From a checkpoint of a small transformer trained on Wikipedia: 17 layers.
MLP neurons of a small language model. Each row is named by its layer, matrix (up: input weights) and neuron, and shows model dimensions 0-127. Each number is 128 + 32 x the weight over its row's rms, rounded and kept within 0 to 255.
A block is one neuron, or neurons of one layer that tend to fire together. After each block is what it responds to, as a language model described it from the Wikipedia text at the highest values.

L4.up5 [181 134  67 125 210 125  47 173 147 141 131  80 126 153 157  49 150  72 156  88 165  98  33 166 145 135 133 182 148  97 132  47 136 106 208 129  45 131 117 117 114 101 107 114  79 165 128 111 103 122 125 111 103  87 133 165 120 110 133 143  94 110  98 148 153 155  80 165 135 133 147 142 114 156 176 155 134 111  81 136 157 103 137 140 109 170  99 188 157 103 138 107 144 179 103 133 188 178 149 111  97  83 117 140 152 106  92 192  47 102 172 167 180 122 162 119 122 181 122 187 171 109 131 145 106 112 153 136]
L4.up168 [147 134  97 111 110 130 123 131 147 191 154 124 126 219 154  99 102 114 128 133 150 185 109  97 119 116 140 128 126 147 135 143 188 106 183 165 139 162 123 126 104 151 125 108  99 129 140 106 100 138 109  94 154  62 122 201 135 217 113 143 117 112 172 141  95 114 107  68 140 112  44 130 139 176 151 185 131 125 151 125 164 118  76 142 158 136 131 112 113 153 151 140  99 130 160 139 129 184 149 143  80 139 128  65 129 142 160 210 120  92 157 127 109 134 115 140 115  98 139 122 158  64 178 152 141 139  90 129]
L4.up341 [151 170 138 127 119 112 133 182 110  91 116 132 132 112 111  39 111 121 104 137 128 153 114 134 157 115 164  98  90 109 164  98 175 140 138 148 124 128  67 171 153 140  65  89 146 188 104 100  53 106 129 134 143 139 127 129 107 129 129 135  46 126 161 114 144 131  60 145 105 103  62 141 148 189 132 121 147 146 126 105  73 119 170 121 112  90 140  92 128 151  74 112 135 100 100 146 109 170 173 118 150  92 146 140 146  67 115 134 137  66  92 138 161 102 122 123 115 125 120 138 140 145 124 135 154 105 153 117]
L4.up463 [141 136 138  98 172  99 173 113 135 139 122 161 139 131 127  64 159 146 102 108 112 108 123  60 177 170 148 157 115  66 144 199 144 158 138 187 146 113  74  98 198 103  76 119 102 149 146 134 160 139 150 103 145 101 100 115 102 212 109 139 150 124 124 180 134  95 118 124 196 131  77 106 143  94 139 143 156 183 103 122 133  87 128  77 137 107  28  97 174  82 123 120 128 106 167 143 107 102 185  92 124 111  80  82 140  44 124 113 122 109 107 137 108 119 107 124 132 179 129  90 122 133 141  91 163 107 155 116]
L4.up529 [140 141 144 154  88 105 143 134 128 129 142 121 175 138  67 150   9 119 162 116 144 160 103 148 168 136 106 103 175  66 118 137 122 146 145 172 112 152  98 134  98 139 115 119 124  74 146 130 110 121 156  94 159 126  49 114 110 120 121 114  87 158 168 120 136  89 165 185 151 144 156  74  81 192 187 154 133 144 155  88 146 108 131 119 116 139 104 145 170 159  81 145 116 201 136  49 139 172 151 101 130 105 128 133 171  87 116 143  76 142 132  99 116 120  84  59 112 148 186 102 119 129 178 157 142 145 128  86]
L4.up572 [ 82  98 122 107 142 164 143 167 135 154 114 147 145  91 153  76 139 139 129  93 140 163 156 119  91 183 146 152  94 142 136 153 143 173 156 123 132  81  78 223  75 189 161 106 120 165 131  90 195 110 162 118 109 148  93  62 136  95  95  95 151  76 145 112 102 122 108 109 159 166 143 171  99 166 164 188 150 155 125 134  80 119 118 150 107 118  71  88 152 127  85 111 112 158 127 126  87 174 101  83 157  79 103  94 118  84 149 125 168 119 113 123  78 133 111 137 151  94 126 102 170 111 165  83 185 121 107 106]
L4.up977 [131 114 127 168 155 169  70 141 170 172 147 135 134 143 119  88 107 170 107 137 135 126 154 116 204  94 106 158 140 136 162 102 144 160 113 101 130 152  97 143 136 119 117  85 144 140 110 114 107 151  63 125 144 141 156 183 119 172 131 136  86  71 174 130 129 104  79 107 124 153 156  88 174 150 128 159 131  98 154 143 138 115 137 157 139 153 147 146 114 181 147 138  66 136 109 107 149 183 126  84 152 138 125 125 127 101  91 116 144 160 147 111  80 120 110  26 181 123 161 120  72 140 200 114 128 129 121 120]
L4.up985 [123  78 198 143 129 111 114 126 120 105 148 148 134 103 137 102 151 126 125 128 115 118 141 113  91 166 149 110 114 113 134 148  94 118  94 135  78 128 106  68 158 144 103 102 155 104 107 142 130 148 136  79 103 168  97 127 138 130 136 126  95 126 113 152 103 212 106 166 150 117 125 112 166 105 151  94 165 151 101 156 144  94 136 122  93  88  79  96 171 191  85  59 160 211 134 103 138  85 121 106  75 100 148 112 176  54 118 161 141 140 113 183 175 131 110  77 110 125 121 105 133 129 128 109 129 123 138 106]
Description: Accented letters inside words

L4.up48 [ 89 161 183 160 146  98 177 100 158  91  94 112 125 165 113 163 100  96 117  93 138 116 156  79 118 167 154 128 169 184 162  92 119 143 145 194 111 161 146 137  65 144 128 116 180 125 129  88 129  90 139 119 174 118 181  66 180 177 195 101 142  96  91 183 171 119 103  86 135 132 105 121 165  83 149  98 139 161 198  80 140 118 159 158  71 161 133 180  78 104 104  88  97 189 141 156 151 133 141 162 175 118 102 148  78 155 135  99 148 148 175 155  97 167 167 145  79 150 165  99 136 142 145 156 152 119 115  94]
L4.up56 [104  93  91 107 169 122 152 158  65  73 110 117 194  98 146 131 118 155 167 101 152  84 131 178 146 135 146  84 149 153 129 119 164 126 138 120 104 100  97 146 144 154 177  82 149  37 116 162 180 152 128 177 135 120 141 133 120 119 143 121 136 160 152 172 188 137 151 120 154  75 146 106  88 117 135 123 115 136 122 153 114 136 161 188 153 100 119 127 154 120 171 142 208  79 157 137 125 107 131 142 131 171  83  84 139 135  91 137  89 115  91 120 166 168  75  55 154  92 104 117 163 168 149 161 169 178 139 119]
L4.up385 [119 142 129  96  72 147 124  99  80 183  75 138  79 141 126  78 119 137 117 148 147 155 121 189 116 141 170 198 185 145 195 116 162  92 143 214  74  93 135  99 145 135  97 154 143 100 145 148 180 117 137 147 193 162 134 146 154 136  78  97 150 155 188 121 175 127 125 102 123 112 135 123 147 113 126  91 106 153 101 158  58 167 189 160  92 145 121  73 158 113 105 119 173  98 163 146  83 209 109 181 134 157 120 135 119 149 131 106 119 148 151 133 168 115 117  89 151  48 125 143 171 101 142 121 140 130 121 149]
L4.up387 [140 130 134 124  56 185  85 189 121  92 148 175  91  83  77 160 119  87 168 134 119 125 120 183  59 160 108 139 219 130 175 174  91 144 115 138 122 123 110 118 129 121 122 166 153 100 123  90 145 103 117  86 207 132  99 102 127 160 171 115  80 159 124 165 162 148 152 148 133 131 164 142 151 164 140 135 106 142 108 156 165 126 110  97  85 138 117 135 173 183  78 132 121  72  93 144 144 103 160 130 107 102 168 136 121 209  78 138 116 144 148 156 114 136 143 151 130 120  61  65 172 113 115  89 157 162 118 130]
L4.up548 [105 159 198 189  96 136 105 144 160 117 120  75  57  92 150 190 134 111 102 107 108 184 185 131 161 139 154 182 168 126 130  63 104  91 129  77 174 175  71 136 170  73 146 157 135 113 105 145 107 122 166 144 169  91 150 121 108 182 105 149 135  96 120 134 176 144 101 144 139 150 193 112  75 142 127 164 101  82 124 106 174 104 116  97  88  98 126  34 136  77 208 121 145 130 173 134  84 109 142 124  90  85 145 112 129 157 116 134  82 124 137 165 163 141 124 103 113 139 108 148 168  85 120  80 186 110 100 112]
L4.up557 [105 104 145 141  95 149 145 102 112  78  84 108  49 153 107  87 125 174 107 155  92 183 136 151 150 176  95  90 141 170 163  80 114  61 164 167 181 104 138 143 214  90  68 145 109  96 127 119 160 146 168 140 171 131  96  70 158  85 102 111 129 151 133 123 167  79 101  82  95 137 152 138 120 139 198 140  66  87 125 187 150 158 144 162  85  80 129 134 160 137 115 140 169 139 183 100 131 152  57 135 111 145 126 113 135 158 154  91 134  97 172 122 145 132 138  61  96 114 166 121 149 132 135 122 186  85 141 152]
L4.up759 [108 115 173  67 137 162 148 206 158 160  89 113  90 145 146 176 152 132 137  92 117 161 116 163 140 157 108 151 150 187 113 144 112 168 153 141 148 156 124 152 133 168 174 179 140 101 164 113 142 134 129 160 154 111 140 138 141 158 151 138  92 119 108  96 115 154 152 138 131 125 160 126  94 172 124 176 115 164 120 124 190 128 123 142  69  79 106  92 131  93 163 163 175  97 205 133 122  96 144 165 164 151 136 133 133 148  84 107 106 128 138 192  67 160 116 115 150 126 154 126  96 147 142 122 176 130  76 115]
L4.up814 [153  58 131  50 142 108 110 174 163 140 100 156 105  66  45  91 126  90 108 112 146 159 157 162 161 152 163 129 131 115 132  99 102 158 155 122 117 131 110 141 170 146 123 148 125 105 114 107 133 158 106  79 203  90 140 144 193 122  81 114 113 145 151 128 135  97 123 113 143 168 112  92 115 164  96 190 140 158 212 140 128 101 149 100  96 111 186  72  73 144 123 167 147  86 135 101 151 151 136 118 101 154 123  88  80  92 149 149 136 159 140 108 143  88 124 158 189 167 132 137 110 139  97 159 112 151  74 134]
Description: Infobox list-line starts

L5.up103 [125  86  60 141 120 108  96 132 114 121 124 146 120 168  83 179 119  94 101 167 126 123 157 128 215 116 128  74 151 131 108  90 198  88 127 105 159  86 141  99 125  92 190 133 104 146 111  91 146 167 130  52 146  91 114  99 129 158 187 154 103 106 123 102 126 119 153 117 106 201  74  96 159 153 154 164 170 127  72 140 137 135 138 142 126  79  66 136 138  16 135 154  83 164  91 140 116 141  80  63 144 117 144 163 141 203 124 133 127 122 112 113 124 172 146 115 111 169  81 154 165  97 180 135 120  81 143 145]
L5.up150 [137  87 130 144 116 161 160  87 117 136 100 142 179 124  63 123  94 141 112 121 162 138 125  70 131 139 111 113 159 106 141 116  94 143 150 115  87 108  80 133  89  99 148 120  99  92 180 138 103 121 104 117 164 129 173 171 123 142 112 148 138 101 159 102 144  70 160 163  95 167  91 138 129  96 161  88 129 115  41  56 113 129 159 118 132 150 119 120 123 114  46 107  83 109  48  75 118 178 155 116 129 108 127  69 126 174 105  85 122  99 101  73 110  83 118 116  82 124 132  79 133 111 160  87 108  79 156 103]
L5.up328 [ 56  96 118 151  92  99 135  87 116 137 192 171 141 118 112 186  60 141  84 140 139 127 148  86 144 160 110  90 139 130 136 162 155  99  73  79 120  89 107 118 132  75 151 110  98 128 159 140 123 180 122 102 113  86 113 121 149 144  75 126  77  85 180 120 138 123 128  92 147 168 111 104 201 120 134  82  81  95 127 125 181 125  63 137 131 174 109 105 122 129 128 163  91 112 139 156 158 125  82 122 192 133 167 161 113 161 125 110 128 114  74  97  30  93 136 139 124 142 173 120  90 149 173 105 170 158 124 126]
L5.up351 [ 88 144 131 132  86  97 126 159 130 141 109 110 200  91 142 118 134  87  55 107 162 162  64  90 142 131 144 134 168 161 148 137 121 148 128 147 150  85 105  54 124 153 163 128 104 133 116 129 101 179 162 141 106  93 127 130  85 175 203  92 138  84 122 100 172 168 121 181 139  83 135  68 174 129 136 137 143 147 103 136  51 100 121  92 110 146  74 124 134  62 150  83 130 107 129 143 181 132 161 180 130  74 101 114 169 147 117 152 128  91 123 117 111 169 173 173  98 106  37 136 183 129  96 154 179 123 129 132]
L5.up429 [156 109  94 146 145 110 108 130  80 123 182 122 149 123  73 135 144 173 143 164 139 103 119  94  91 140 120 184 114 169 104 156 106 109 171 115 121  97 110 118  91 135 178 179  97  95 162  56 132 164 108  89 100 123 134 100 158 142 110 171  90 170 133 169 112  83 128 113 111 131 115 120 108 102 141  98  56 156  94 153 147 136 118 194  76  92 158 131  95  85 132 139 136 101 139 104 134 110 142  62  88 133 136 138  98  69 125 188  84 126 140  72 141 183 192 135  43 163 135 143 141 213 156 177 107 114 213  67]
L5.up622 [172 149 130 149 118 125  93 123 151 115 138 130 162 153 180 128 150 152  98 100  98  85 124  55 126 150  36 146 192 141  96 126 149 113 147  94 156  48 115 121 143 104 142 139  63 117  86 153 125 178 130 148 119  81 115 149 106 125 125 111 150  81 163 131 120 110  90  85 171 108  65 183 101 117 197 112 128 130 118  83 176 138  63 106 151  83 157 139 126 125 167 118 110 131  94 135 139 144 120 107 152 122 112 116 119 139 158  91  87 108 154 102  79 159 103 132 123 101  85 128 148 138 127 125 134  74 149 133]
L5.up894 [173 135 121 164  87  81 172 115  56  65 137 157 180 161 112  81 152 161 108 122  53  89 131 116 137 134 115 148 153 115 101 159 140  86 176 209 109 136 103 159 144 125 191 161 193 102 194 125 183 103 140 128  80  86 105 110 127 135 130 154  97 138 179 124 180 122 103 134  72 134 132 157 160 125 147  78 181 177 110 146 118  56 126  86 140 112 157 147 162 146  76 156 129  80 159  99 211 138 169 131 153 115 192 221 124  79 126 165  97 101 128  86 157 147 122 132 126 159 167 133 128 109  92 132 153  82 201 124]
L5.up1011 [113 122  70 103 130 106 183 173 108 127 120 151 176 136 148 113  92 159 162  86 148 137 144  84  84  83 137 128 146  97 112  80 181 144 118 135  97  78  93 113  78  67 146 127 129 174 115 161 156 137 116 109 141  99 111 205 111 175 137 103 120  67 127 125 159 157 155  77 146 181  76 122 136 118 137 141 163 121  90  64 108 114  98 167 204 121 160 163 121 138 122  93 112 157 113 209 130 117 107  97 127 115 148 136 102  82 170  90 125 104 106 140 106 122 132 156  87  93 183 122 148 115 122 105 165  79 157  92]
Description: Mid-word vowel fragments

L5.up208 [167 122 172  99 117 117 131  69 123  70 125 103 120  98 106 101 117 129  73  87 109 160 112  84 123 205  77 144 175 110 158 110 153 107  97 113 122  98  82  62  54 112 155 161  89 150 121 127 151 149 170  96 175 100  75 137 125  90 163  66  94 164 102 117 136 181 122  95 160  96 142 140 113 140 101 174  88 133 142 145 202 110 164 169  75 151 187 130 139 103 116 122 140 230 171 108  69 103 128 153 139 159 119 158 199 177 179 143 150 138 156 104 171  95 117 112 155 100 134 172 152 134 144 113 142 151  63 124]
L5.up348 [122 132 151 118  99 120 124 139  98  88 150  84 125 185 163 134 108 139 136 139 128  58 147 132 128 123  84 131 186  89 137 126  81 124 188 126  71 173 133  79 109 101 137 151 169 125  76  91  81 168 153  96 158 103 159  91  61 119  78  94 142 124 109 105 174 154 131 158  92 118 156 143 125 165 148 188 122 153 137  90 116 181 131 156  76 145 127 133 121  82 104 164 130 128 104 109 124 173 166 130 109  73 174 171 127 182  78 163 147 174 131 137 125 133 116 100 115  71  83 176 185 135 146 131 126 122  96  95]
L5.up533 [125 149 162 104 107 167 110 115 179 104 106 115 170 129  72 130 145  97 175 163 158 122 129 124 113 129 138 131  99 171 101 107 106  72 122  75 101 101  80 121 127 136 121 131 208 149 113 132 133 146 147 134  95 120 202 124 163 131  23 143 137  90  98 140 106 101 115 140 110 131 127 110 118 150  85 166 124 171  98  88 137 118 173 126 136 142 187 117 139 174 134  73  85 182 152 127 139 147  91  69  69  90 164 149 108 126  99 117 159  97 174 108  88  89 123  84 118 175 101 162 154  58 118  94 174 163  86 150]
L5.up683 [101  95 180 173 133 122 182 140 117 150 169 182 150  96 151 141 153 116 127 123 170 144 133 138 132 127 119 111 133 127 115 214 140 126 186 140  80 122 139 108 113 116 172 112 202 122 181  76 125 137 165 114 172 138  84 160  87 155 109 155  93 121 125 167 153 136 124 165 142  87 112 196  83 132 134  96 158 122 113 148 136 180 186 125 140 102 131  48 137 122 105 141  95 175  85  86 129 186  86 136 206 143 105 143 173 118 132 100  85 152 105 147 106 111 117 129 168 217 117  99 155 132 146 102 148 112 149  84]
L5.up717 [151 116 175 161  96 134 156 173  79 178 126 165 146 163 166 180 202 140  96 102 138 144 181 132 163 108 171 165 150 147 181 139  98 110 103 132 123 106  73  98 120 167 113 114  93 132 166 149 139 130 137 120 128 116 143 150 141 155  65 173 127 150 102 130 131 127 168 138 119 137  86 149 158 109  95 143 156 158 177  87 104 126 125 130 122  77  56 128 147 125 123  70 180 132 169 115 102 107 123 166 116 124 110 160 128 105 150 193 165 130  70 125 115  75 166  57 141 145 163  93 168 133 104  65 111  88 115 198]
L5.up836 [164  84  67  79 170 179  98 163  46  89 113 149 108 103  71 138 160  59  58  78 151 121 208 127 187 153 144 127 163 153 137 113 165  13  86 127 123 171  92 137 138 134 145 127 148 130 147  69 110 133 125 157 165 134 176 134 174  74 123 145 145  75 139 139 163  98 156 154 119 171 125 119 121 165 125  93 162 123 130 148 140 191 134 125 138 209 124  22  62  99 150 112 101 146 143 121 116 146  99 125 150 157  90  76 102 116 114 173 164 141  99 112 128 124  96 154  79  70  91 123 119 125 128 116 115 143 127 161]
L5.up930 [122 115 141  70  96 162 142  76 139  82 147  90  61 149 122 139  99 122  95  95  90 164  87  98 100 157 116 163 122 144 140 107 121 125 155 141 131 139  77  74 109 132 174 144 106  89 133 123 165 112 135  62 123 149  81 115 122 113 134 102  70 118  84 147 169 180 113  96  81  81 128 158  82 168  82 150 103 133 132 161 126 129 130 156  79 171 166 132 172  99 114 118 141  96 216 136 128 100 134 123 109 110 150 183 144 120 162  91  70 182 124 131 125 109 117 162 125  70 104 140 157 128 132  75 174 157 127 104]
L5.up959 [134 139 182  86 189 117 162 118 152 123  90 115 134  59 139  78 133 118 129  74  85 131  27  77 183 101 106  86 148 126 136 157 120 112 135 191 130 161 161 133 170 126 123 111 141 198 106  69 111 111 161 100 102 111 151 161 117 105 148 155 155 149  92 122 148 125 122  95  72 154 131 143 130 129 136 131 115  91 128 136 156 186 141 135 110 131 124 112 160 133 119 120 139 172  83 123 160 123  72 110 143 181  81  91 166 139 208 123 116 164  76  99 152 210 166  90 127 154 105  96 133 129 137 146 174 110 130 196]
Description: Line-start structural markers

L11.up320 [167 111 192 203  99 144 173 115 186 146 171 115 118  85  64 153 111  99 137 126 140  88 111 136  98 122 123 150 124 147 154 155 131 154  95  99 132  80 202 134 175  81  96 117 194 115 123 104  81 114 179 151 142 134 187 142 159 128 141 155 157  73 158 162  98 117 105 103 146  98 110 117 180 122 140  89 162 175 195 137 122 118 160 169  80 132 121  83 169  59 152 101 124  76 157 116 128 106  98  98 130 136 165 126 150 102 119 125 154 110 142 125  86 127 133 150 128  49 155 106 112 143 161 162 157 106  65  99]
Description: Mid-phrase fragments and function words